Part of a small language model's weights: MLP 2560 tanh GELU, tied embeddings.
MLP neurons of a small language model. Each row is named by its layer, matrix (up: input weights) and neuron, and shows model dimensions 213-425. Each number is 128 + 32 x the weight over its row's rms, rounded and kept within 0 to 255. Numbers have three digits each.
A block is one neuron, or neurons of one layer that tend to fire together. After each block is what it responds to, as a language model described it from the Wikipedia text at the highest values.

L5.up831:138124111118117123121125109127097163086130107127037093142143127111156157117131115131081082134122095159134140077141094161092080096083134137147186069117174096162147162170081093115140145103129119077104139074153147208091132152131181115111174131099079108157150163041166134124119170097071142160148146125162132107135099167102135148133193146150104213063126156077139085146102131153090109151103126138077161066079115130136131165102102141091117145164119180142113173159056129166174053122191091120133176112102091109117182110170093142112124150145104138159145199136152123127141086094161111131127132099123181175142124156073131140054103127116160128149082113
L5.up1869:135123163184136123145195123123117127206108153095126156135140090129134123102148147148165144220138123153118119100151166111141107126164163091062167086149088168198110190106117095127050150126097103096137117157131129112089138139115132118070125103101154123100127148128209076134128150118147161141132120125173162089103137193095163107100106179101142163116075130108145107140087126147125103143179096138107056095132173160123165141098073141089142156137119083116165106139146116121138130159196109098120086100129116151137129108179133045104112134134125096149129177120134155087101150121135172127144121097153132133162170169075068083160085193172138095130063102
Biography birth-date lead. The word born opening a biography's parenthetical birth date after a name, e.g. (born 1981), plus following month names; weaker on table-cell pipes and numbers.

L3.up1137:140163080091084112142107097111077083088171106155184140102131142079204154101095163187129202109106090077115160167162138119077075119173149172117124115114144114129114170085156104108145085090087072120185101111194167112171124086137104090132086156091143132090078202158143136146144119106107199120100097098121147141145079114136135147142096155156129094155152098101033082104140056140164157119123119165149124121163165111134103094039130146115117126100076139131115119163140180147222135143172106134181150120200121124196139154133129134155121174116143156102119126077188142132095118145136110104065180101163169189142093142147134114164091197139112127162117098
L3.up1158:140119122109125100132107139132111122112111070146146156164138143164147118103170178147168092092183092127125080160087111178118053085096173161081192119115159067121084179152146118125161119158141102146137150088132105146101099108086130095104106131083122093166148131088104131105093150159086149140135155153098148104146143087134111117098098183176120125134121147121117103099102234187153111184129138134131141108153111143186110173155146091113094134132151108135159074111102088166123130082134129161165153111084132108085129155145094120152116161143148060101154079110190112094115122111120156091153119088162165133168156067201125068075123085095092107116112115
L3.up1592:133130089168152155146123150099095098129121155159148128128165200133203099159106131097130110124099071138117084140127191154091092168153135125105101135110120080145185158120127080130153199124130125155175131113160126132091173168144125083144104087138130093128134129173103092109064094113130188130122121149154147121094112164105146161128102116128065077184112145146136157114146126121115125137156125182137099153138127109137114126151161073138105105109133135139113147142184138149127113118170151097106111128134103083129121090098179150180073123117126191103143124182122151134157072180128112174118135124118091174151084123181073022064117106147037143170140141
L3.up2245:092117138116060150138149127131106099127103112107200191156146175150151131148108118112096154081088105054112184171157143179174116138119116132200132181150109099157105195181117107093152124143181176138056140113178123135148098143093081170131166108083170200129144145162092154139134105106160104140092119100114055114132112187087082108124136140131078118196177112172047133120128129119075178141109118182131138097078112120106076162104129132145183109114190189156136128098187149128149141164128063130134159090152195143103148145172075143178117141087130127120115148111100147071064186107116141108072182093142161146147112074166082082130118107139167097181125127
Sentence-initial "The". The word "The" (sometimes "the", "As") opening a new sentence or paragraph, right after a period, line break, heading or table bar.

L2.up47:147129158157080161128163143114153095108096136152190119143088140152146114188159126086165110102144133138101171147072169127159153135163144104153160126150141092123105144088192136108099101124112145088119128159179149197079147123128138141180225144092136188086110130106148178176108104158098149110125171144075159134137087157122039138117104150211186150117114171095150180118075115159156117092092091106155149125103093132144134135150116107166144088093160166119085140159121074100110113152138094123136134114150132159103126099129143086120149120103065128125122102125142188129163087139147092097060152140104156118128091106117097107146178096113144189107088179
L2.up736:156129114168170186084139127065094130094144143133128157119118150120200145151107183060150153118176157159117118128113155138096079146085106169110115122090153188126146135125134181142100188166116118177160112152134138142163149165113079174102185137118163097083143137144068160097154168195117148132038103210111146093091150110108087149151187122145114118149126050101141112126138136111163160137142160131150118135151142142180178162086122201122081086100137095104110174173135131102173114169122132122166098122121116177141100060075151107121082155112123094050112176186140153121151127130169123110098114083137196154109073110112120166122094113142070085148177157
L2.up1773:127157123112137216139109100128174113125066120131131104159096149139138133129111133146142102164138125112134098162169176131144145152149125108079128094098155114149086147155136197152082154099146164096159084104185147160123119123139138160071152138086103024176122158116078127167175110117111118146141122070077123041168086132125062115125121168153149157146173128078166135163128143068115111134170167161111118134102085117126162184083134167138164179122175170107113108122157111078135168144161131130109097107112170135194167126126116149133096105112113141087116194123137094103139166103109140113114171187149120085093156145110085172123121177100085106136168224
L2.up2034:145185101115154107079148118167148152118136156100144119091160117119091158148191154088098094125134173130096127184079154074171116103107096120140164112073117126190159117129129073103107188117138087087136116122129151181148138112148085131161185155065185117125123091162065164129141093125149168111076094201077155134136128156105064133111122102136177168092090118118154127083119101131127144101098121052137105154081072152106133181093159155147092119072118128138138150096104110101127148124113103140172150147123151102128125166130149102130125179108115134100102101150117110138122105186153136143080134146144138049084117105150103098057138161190154176108111118
L2.up2118:154143090083134158134148127147102125109151107162196149077154182125200133105123102137159105110158126124100107128115144059149078103208158143100107138134130117133176157093146061128149172130131110112123062141115113105124103113092121081100151150065113150117155145192160107174166135085170104081108178160194130148145116092129122064126145109171133149170126138140097095111164083099126141135116126153107107136104120145130123094092127116155043149117167190133145168092155115124119138099104113121146125145187107132127114148160135158173127158078134141104134109118140098180153138069160084111071126157120137175113146135085143063104147118111125155100075159
L2.up2160:154168121130132170098120109104090159109161101121154209160131118168115135184153104143103174144190150126085106162118212109133093152149160128130099129211175150128159179085127130096092163187119136147130085144102077194143105129173120134076190168103155185136113150149131096128149139122234144156124099199062203137121081080069111147138151153147120178142121109083100140136149148118161116136145124150124130177108117130167138076161092157155028154088132078150167090148138112135090100135101136094099156144105154147132128148145103095115153115145108092086110168142100109148162105083191117125107140132095090199148097101125086103073109112101134106122185094
L2.up2310:078128185130109106108119107138119171128132128094163168157157151101191139072101186132138181163093137148146087149142106158121104178109118181114073128129117136129079131070044164165174209141134177173109108146063121093161205197173138177079127115160163055173158152123146073088090135138093161189086080171127132152146122110109151117149154081139115137137158158161176143090155117100181095115157138153108105125118101094089134118101141126125083184113206204110128146121176131133101129138133106058157105169106156137175127117112149165134182141135109131150108125150061133147188152116158066132103137126122136165142128087069113051102096112128108125143080129
L2.up2342:188172098179136149090095079166158099109102134192145200111133124124167118082177100231096122118114129173089142086081099168123151167126168134068109181115115051146184163079181061156094114141151081122135096158146126135093145160122162090116135152088173161185150131149143121136137108112153180121177144144130182104154142171133119098123130132126140140139136141154122100060102164097120092125143080126119131084091197138115127108132114118148072130069114155158098098083111181150147126140111096139181171120148142141106115105154082194139089137125103131141160094104092156166155125143104092113123113140170121094092182112125137110179089147102143120145170183
Paragraph-opening words. First word of a new paragraph, often its last piece, typically just after a section heading, such as Born, Formed, Similarly, Meanwhile; also table-header pipes and colons.

L3.up264:113128114138162114137090135131077160173134131107134119179140111131173131092118093162125135148097109060177165181141119130146173079152143148105157140126172154147191110138122104112155096068109093173128117087149090189196080114114102135132160137128092091173134099128164126128136087124173206169154141043096125130080163151146125124088157129134178156117091171098109099126139167104140090130178126151122144124064175108154092111142111161140154103143138116176077115095154139090140068117180076117176169150082100146130111134093078120123144136129135127093133144138167156081146163128108074179110115124132135153095152083157112110103083132144175154091180126
L3.up558:141163121104119141110101108190095160156135155116109167110126127084168142151168149103127079049102097124130103212137112161119120108124159143097161138129189125138080147178123121162117113121124156202126143074138097108133176152107123137111117090106126098100118196142090116155145124130143210093164103099151134126099146113149180071130107111155066186133134142126075109098188124160122161157140102122135141130115062124148112103176087099114110132111191103148096132074070094075146165150098134137132154125142129128154113157109151071129103151094115133098144159151062126103105130132118127179154108208130120078103097122185147149142103098092122078122077120
L3.up1553:116172110181126097140131146107067140135105127080182164143112176070157161106108100092130112091112130153125051160202187117102109101137139151081129168121126171140149175126114143045187157152061136143164077149168133162134119145092094140159094112114136121103138132122087135138126124164097127146124153138112114197134098055146115120099138140111137135139184119129137126155097155097119092156194120096096134150081088096135152128134111107127105130153128109116092174107123121216115080115108131119141171095129148127108147103176106164127116147147142078096120153163132118140109176115122115171135100155180120146131103152099132130112133196086147081166115079
L3.up1607:134151124109100112122072110097120139135155146154106141174116116136159107102145113152142154104126129082130138129183164134172142147136161162171114169134142080138169114140065105170103106113139042187135124101106149189168102116109163114092139143080150133109140152093080082143156088187083205142123167109104121116095161127098116138082149111103164150201104128094139089119088162107090117159081096066119142142128136123062108116120115110127111086129131166158113156146158157132115111126158134113133125140123182154055129104124092108136120080135097134149135139160146153139168094087209115186082107207124085115143127091171141124159078159164193107118136161
Year digits in headings. Last two digits of years split after 19/20, above all in section headings and table rows, e.g. ==2022==, 2007–08, 1960; also first cells of table rows and words inside titles.

L3.up248:113100128102132142122117149156188124162203162066126126167125053145110084092069142119063112094133158104211175104209139148161088165162175127111174128138115140119131163142118085153150132113116127130096111133135121185217143169137148137151120160095128088141160121104113107141133144124100088140152152116119170119089133176063139102123155129071171130124122152175116172118154126163123162134128117128139072105099104121155185193146126128166125157126052173195138095141119116167133133084136103094130157157124146131141138087096167048115114175089058099113150154091120122126082156112082156185142134111165099125121156081124116103099115191209119146119134142
L3.up1107:135177176137127130099174127156135125179186110107125135158148112167164160123212108138147158101139134160143127140149104104162142056123128089075144170080168155140167119104143116101150156124096087157099176162092142122168148120115074154067149082100114113140102151117157109091112164167138176054167078082162140076176126107147195084111096153143060148136131198126121126192122101178146115073158154159088104161091119113093102170147155118136127101085080119102148143137116137148132126175078091138130171112078117159126129181127128100134123127092109135093174122170139157128071109105133111142108118141143165083151148150109095233105121134145171150144126137
L3.up1121:116109163124122143075167134098144097116165173186195130106117138157068110137191120158087166120083159089171163125160087133124115130100151101163163180128149100109147202118135158112164122122125132190092163131097116153103077173176121035145095162162142073141131140087111131104172085080136113109125148142089153107134054155128137134142144093163173185159066159111116112141088130122128123142121177165131135140137128148122170161138142114151085133112097152115180129182099146088138163069129143178181109101078123169077139145130153181191168157106113139134147116151193152126127143146077153149102116141110138114105043089119091121148136144123162158126078113
L3.up2005:128126096115069121129155166156129103089114156140090199140108151145153122113201132173151065094120154122127104147136148132183128169162138072104157147112113135166109163049209167151118129162145089110156092180149164121111128125126115079125153175086122170092151131112096148180068081114124155086147145082142135081165109109128144137103104143151132092093193160088134113122062109120125152096165106118155114111081139117126042140093092109099160134107090171174154069142181131147124120117096087075119162053118202125092105124126123119185177099114095132121125135115093130129093139122124185120115147117140124147149128105151124065120116063119139158099125164
Word-completing piece at paragraph start. Second word piece that finishes a word split at the start of a paragraph, heading, table cell or quoted title, e.g. Hom-ey, Jim-my, Sen-ator, Card-iff.

L5.up618:130125104115116095059125106141144095160103194135153161112165127136100150070112152194104149151143084138172139113153141137138113090123078140121103121150153115143118125106160135118122135146133132139103063119176119110145210141130078153087090098206129188123116103149117110160153100151135112141088156095168104153127105138132079111128130154157128085137156090122141120120139136142231105078136143083136142094137124146173141099132143107089121162132132119099120070130074130056156193159112162103099091097131106144046077141172093115117112102117180136082171106145121120145124111145087093110112085106093111121132090156161111146126153086115148168188138216
L5.up676:147160137089186116071134121112130093161130142164139156137176119101117132142171141186098085151097123114062080166092170092100119190056149112050185111146101128138162138133063141107131082107130081095129136118083149144168134095143077102111096153119108158145010076148123065155071143109075141108130150128165125103103152142158189131094125097114156087165132158133116143163114057131105143191145124130140101114135128174171058181172187135088084111107076128136124117082158098104129173112109135118072158098095118182065087190129136098143100112089186106112126087103094125170078113112167114115156077082107065149148157082151130089108131172121168110153139116
Clause subject before verb. Subject words that open a clause and precede its verb, mostly relative who and pronouns I, they, he: a woman who took, what I'm doing.

L5.up1660:176111138106149149172155118133102144214116163185152092066162125105118123115109111112137157093129074137165159151101160165109082148089151124118227135107122098110178083097184143197158116117163161139130182124152161145074036148114159152159100154195154161161182165090109151165145068209135131101132102140095198142077124131095136131096165169181100143146112140131138179134137143087178129131136091113140175078090185122130091129156132155155155144157070124136105064111166153200106119088107142126134106133059207101164179086130104178137099114200119132140122152130080189114139140180105130153121159124129150077097169085190169156109139119165087096085086128
L5.up1680:098160093139186085072129133152149136112135160169133153111146094144202125135130122100069132122165109133124123156125145189146133110117135139074157116120111120126140139084170193133112121134126107077113107176139135165140153135137106128139095143143079127142123137152093090090122075127143083143095108112146175159204108156093112168117162087197140127149104150189160125154137150165165085083123127078121116073087129122103097132103131143117149152158062074140090134069117117143113128154126105047146085144174116162141143137140109063133051143167126075157109174108083190112151120089096098145050219088125138099125138206090149146068159152102152188169142087
Decade and century numbers. The "19" or decade digits in period phrases like "early 19th century", "late 1980s", "the 1990s", plus some foreign-name word pieces.

L2.up516:127148119055118135102088084144135123179152141130129142128150142128116181121113137149138136143193118100146084123081125154066109128159125110108133156153171130100102179168135096100191138127138115150171178102126139101148181143125147140110158124183135186188109136085072079154124169172130174129133193100180111118091115129138072118095138147076097135122076129169188156079099136104108147106106173136146068141126153142144165099096122122169100151098126148129131099093117077142069124159109087146101168154104118149056183094158115051177150106102178076150145064147172103130120119095105128214183084141093126095145100117102135122154138096134165167095109101
L2.up764:061116165150128078147099087126091143193064136196086077129124117096113128165136130130154090064171094087111156101097134137132178158158140134112175130169083137117121107143131121124132099141182103071159165085194166116114134161129115126153137134089085151120063170170171084106131136149098101148174050189185119138107133131124169163211113105104134109088115144135119135105172164133159144153078167118138119062152116130125161097149105107131107079104073168169081026093094125118094158158109117162102134151104129081130110099130158203105109070134135170138139119140083120155165159088141117171143134134097182144123084140124124166109180158094072139157160138
L2.up1574:133172179100063093098109100181162113188108163145112148118147093131121164165151133132158142133128082103090075102129160115129081085113117139168121173182090141135118062126170142150117150137160060106186153134116157133169124109159108131152150159148128092155177110116106217089123172049132089094138063146155138093120116134118095116203177125128093111173127173160156120109096137160125189137176125170120115170120186118096093168131118102155106083071171135092107130142113113138153201117100080196149166157116117091100102184123147169116092129135073122127183077139190074125089141057102078143101153151092137112152132152188138155175111123068068151146125136
L2.up1749:082148141135132188127163109078154184186139166158099109202147126175121124146147149081145099130118088137024106083106105111108149134129181086142113129132133125139123138134138174107144162145118118159080125114143087076127097136158119154168168135151172120147141119144178163085106131111139122125111199128162170120163196135097151113149121157178137086200146175078112131107161115070097100145109171167139156142076103106170147111106121085080129160099180129172153113133049103108155093205069084141078108079098136133080097139109055173127093130131169103189099132105145079095104115160101158162164135126108103183146161124129184157170158187161159170117142129
L2.up1985:139111133116110137166123115113156133143132126154064142092147094126109140146191107105142088116126142131054141155130112213133128083159102091158049158087122109167155106143107100140190113128171147172115095123064194174117166128122138159220132151159104115113133144111120123121133150159095170132101115221177153078116127155156169076109121125118113113150172079152113150155144148099110149068081139150164131149133090126119143137153129129146102097118170170117123124096150131088083134155144124161161150079083178123106106099103159195145148085142117130141137135083166088169106095113150174133121144101127152143141178160091130094141145163044168114114099105
L2.up2011:131097118114110136116143172092087161169133156141119063132105185082112131105128210129111138116224094092136100115109121164127085166102115146125144152165135144152087167111130096101142187128105126157074127101130088074140134146118102114115113063152160099156101114106073084125148120136099124175144133175209146072090116185141115122143212115107151096163068149121143101125070127104115135137146164074120068078117169214183107098138122145086104140142106130115080116158065145077155204145142126127141137097127112137108148164158125125107104068136045124140094126115091088173101115126141110099131101121149162110157135121128065081161145121161171123140154095
L2.up2147:119087127109176130137186162106068101159106084091119144172188116100127145120098123042131171140107136069133153120111170106139058022097172163156078104131124182072110093171119146076116118133078129105187170097132140118107097194114102114140201149088117118125119097136199161181146090178144094157115159076088168145152105104132122085125132204119122177095139121144161140129122093122089211176127189140091133116116078118098123111148133150190179091153139058136153101080149114122122098135093140151108145135101131133115151089117076121166123075154155132177118158173071114137102092091133181116120166070079136110137140089129188162149142134112167116088182170
L2.up2492:180175130156173140124135118151158195077139067139105127141150118161122125143103112153140116090149131186059113165103142130159136138132118130118097141129215160169144142143144084166138130171132129117188089149147114120141122136131097177093154187215122094100092089106165166148136112191093171192108142154125134089088169116171129164116159133143201136163083112169175186117180144111153093134095097134147113136177109133093165072143113104141158110102175085133153199095077111134106191127182123160097125145126202130166161132140138112140157118065114181146120134112124168111090134067150125123130179118149081148077129100123156099153096111113105146152224123
Subject pronouns in reported clauses. Subject pronouns opening a clause after reports or "what", such as "reveals she", "believed they", "what I"; also institution nouns like government, Assembly, Council.

L2.up149:137189150189026169111164173139088112163165099079122151167128116153109113160043104121093099124065154127150151114102130080042164174098120127099129150124200154147070079126169121053141114159158178098136106190171139111114133096148125101164122135160101150128111199171121080110108130113097156166167162100094062142132144161135089138088159182093059132150109112089103125123072111118093156176176124116104152150027105133124191110141143146073140175136137146130182154124127117100217171115133161137103125146131119144096101059171094122133135191151138147063113129176126089140159175114127099123092114087197095088126179056129146063154095155160124171153093145
L2.up430:120154159127098141138120113112147094119152135181116184185176119091121102115164123146093113111107117144167132135152118168107102124111142201134049143125128108155209091109143185123157110176147137114107178157149085108145083146155107110119150092141131167161183160059136154097122166088128102104172124187138191141100167142151141091145156090097166106195184114110171081173096153116159128186141096123104142056139100132131137143115116170189125128121133195125090130084166098090154055121122142157084196148102102116130152109155124164102144091167174113063155152094119124090102181121062129145081116169130121128114152129057072133119130082085161129105146116
L2.up1004:138157082159110077193118121173162128146112133170127109113103186141126116093165170155115151127135088115121160185094118100151132186166113163128175167154133138152151122118132140163098117109148182118080157127084153083088136105114146151169132144182148124140160122161121139104100147143135092151123145119064073106097078168118107108163149171190085080104141109152164111111143086102156143163135098091132145060095094153185120092105149082138156074163189135181187181170177116179127107083100087153055156110135118173171142146120161103147095113155047096147152146138104129102142116149167143195104149121084132186094078092153141143180130159084109160125078144
L2.up1432:124115141134116126112114143180111138168127176139111165088135100136128110190136154068077146082146174150127172132126136200128146157146139206084124091153083131132165123137126145170118085089158126177101137108135165143141113109196072128127122113144182069165095120176138203164146154160089110147108134073123146118123127092039108110154130185174156140101132127097137124112121088199148126134155156123102154178112159145109131118133116113147122075167137143112183115134179128121155109167163182126125124131111164115126118087096150111119166158199154153130177210141134118053122136093152150159073071099150152058158139114141181105112141113079127133094097109
L2.up1979:159153073100058127110078118154117176167108098123185108147100082125120064084124140067188106161141121095101103101093103109138097144170100172144153105164147153161141113185106152076160121114114107158170169099162151135147125128115126180128082066164116105134133140110148055091130151134154141137136141128107147071163140138121035115143121178153127131101075155045100109142171143104126104106162110092088132180049120121127120072123163133115129109116112140195171167130169164126097087118131108094100168129137138144131127123130184149175090147170083157122196137162133061099150115110163107168154084138154178095154125168105122081062129120098119140149058086
L2.up2164:135129126169094131151119117085127147198071190163138138121139084135153181137135130142165121146105070178115123112064198145134126098144108122088187169135122077139141159188136127110108128109226101114120179060175174115134125100179169146155165107207112119155123127134150130162110201148128176073100106101147165120134116134097130127143134184161151111096133131157147146112087111079172136114152131119135143122105106109172129132163133087160168168106099154155112144092126155133120127084136213087093112155147138150111105063155087104127169151081118112136091183129103148100191097122140147153143137133109165171170146119113089058142168144079121125149103137
L2.up2191:156174128129067125138120151097142112153119069122125107151126133084146135156145107062176120111095114137143134181077109131142142136128177067124153096138135194111117112086032200130131152117094134167207137124072182084185102112121111163179133178111089191153142117148145136181147143124165145168106103130177195118082098145178098109097156187163164138099133115164144146045108147160122142099136143117177122092058082129124090129134102148133159181088141145100162138141120137140152093160134112188152158123180185110122117124136114127166165174079109112159180137170100137139131159164130188166164121119182161073135143136152208075151153103152143097151102130
L2.up2443:166106157106110136122169186219138102117101173130187121115167103118159097126073129174101100112160163136143181129096086109132070154099110122109142147163161105124102101178161110166149076114137142141131139079211133150150153126104107140109116104161115119152156142178086126121125124200184154137174106150153144074118171146120152126119108124152127127078117115184136070111114092111155149106152112084091177125126161122140068151146187115071133140081122161165070140129146114117122194200107133083154157139091106105092107148148102107095115135159102166143135111182122121105103147111093113185067123136158167105085155130136122120124126186212119142144112163
Word after "the". The first word or word piece right after "the"/"The", usually an ordinal, position or time word such as following, first, next, back, left, early.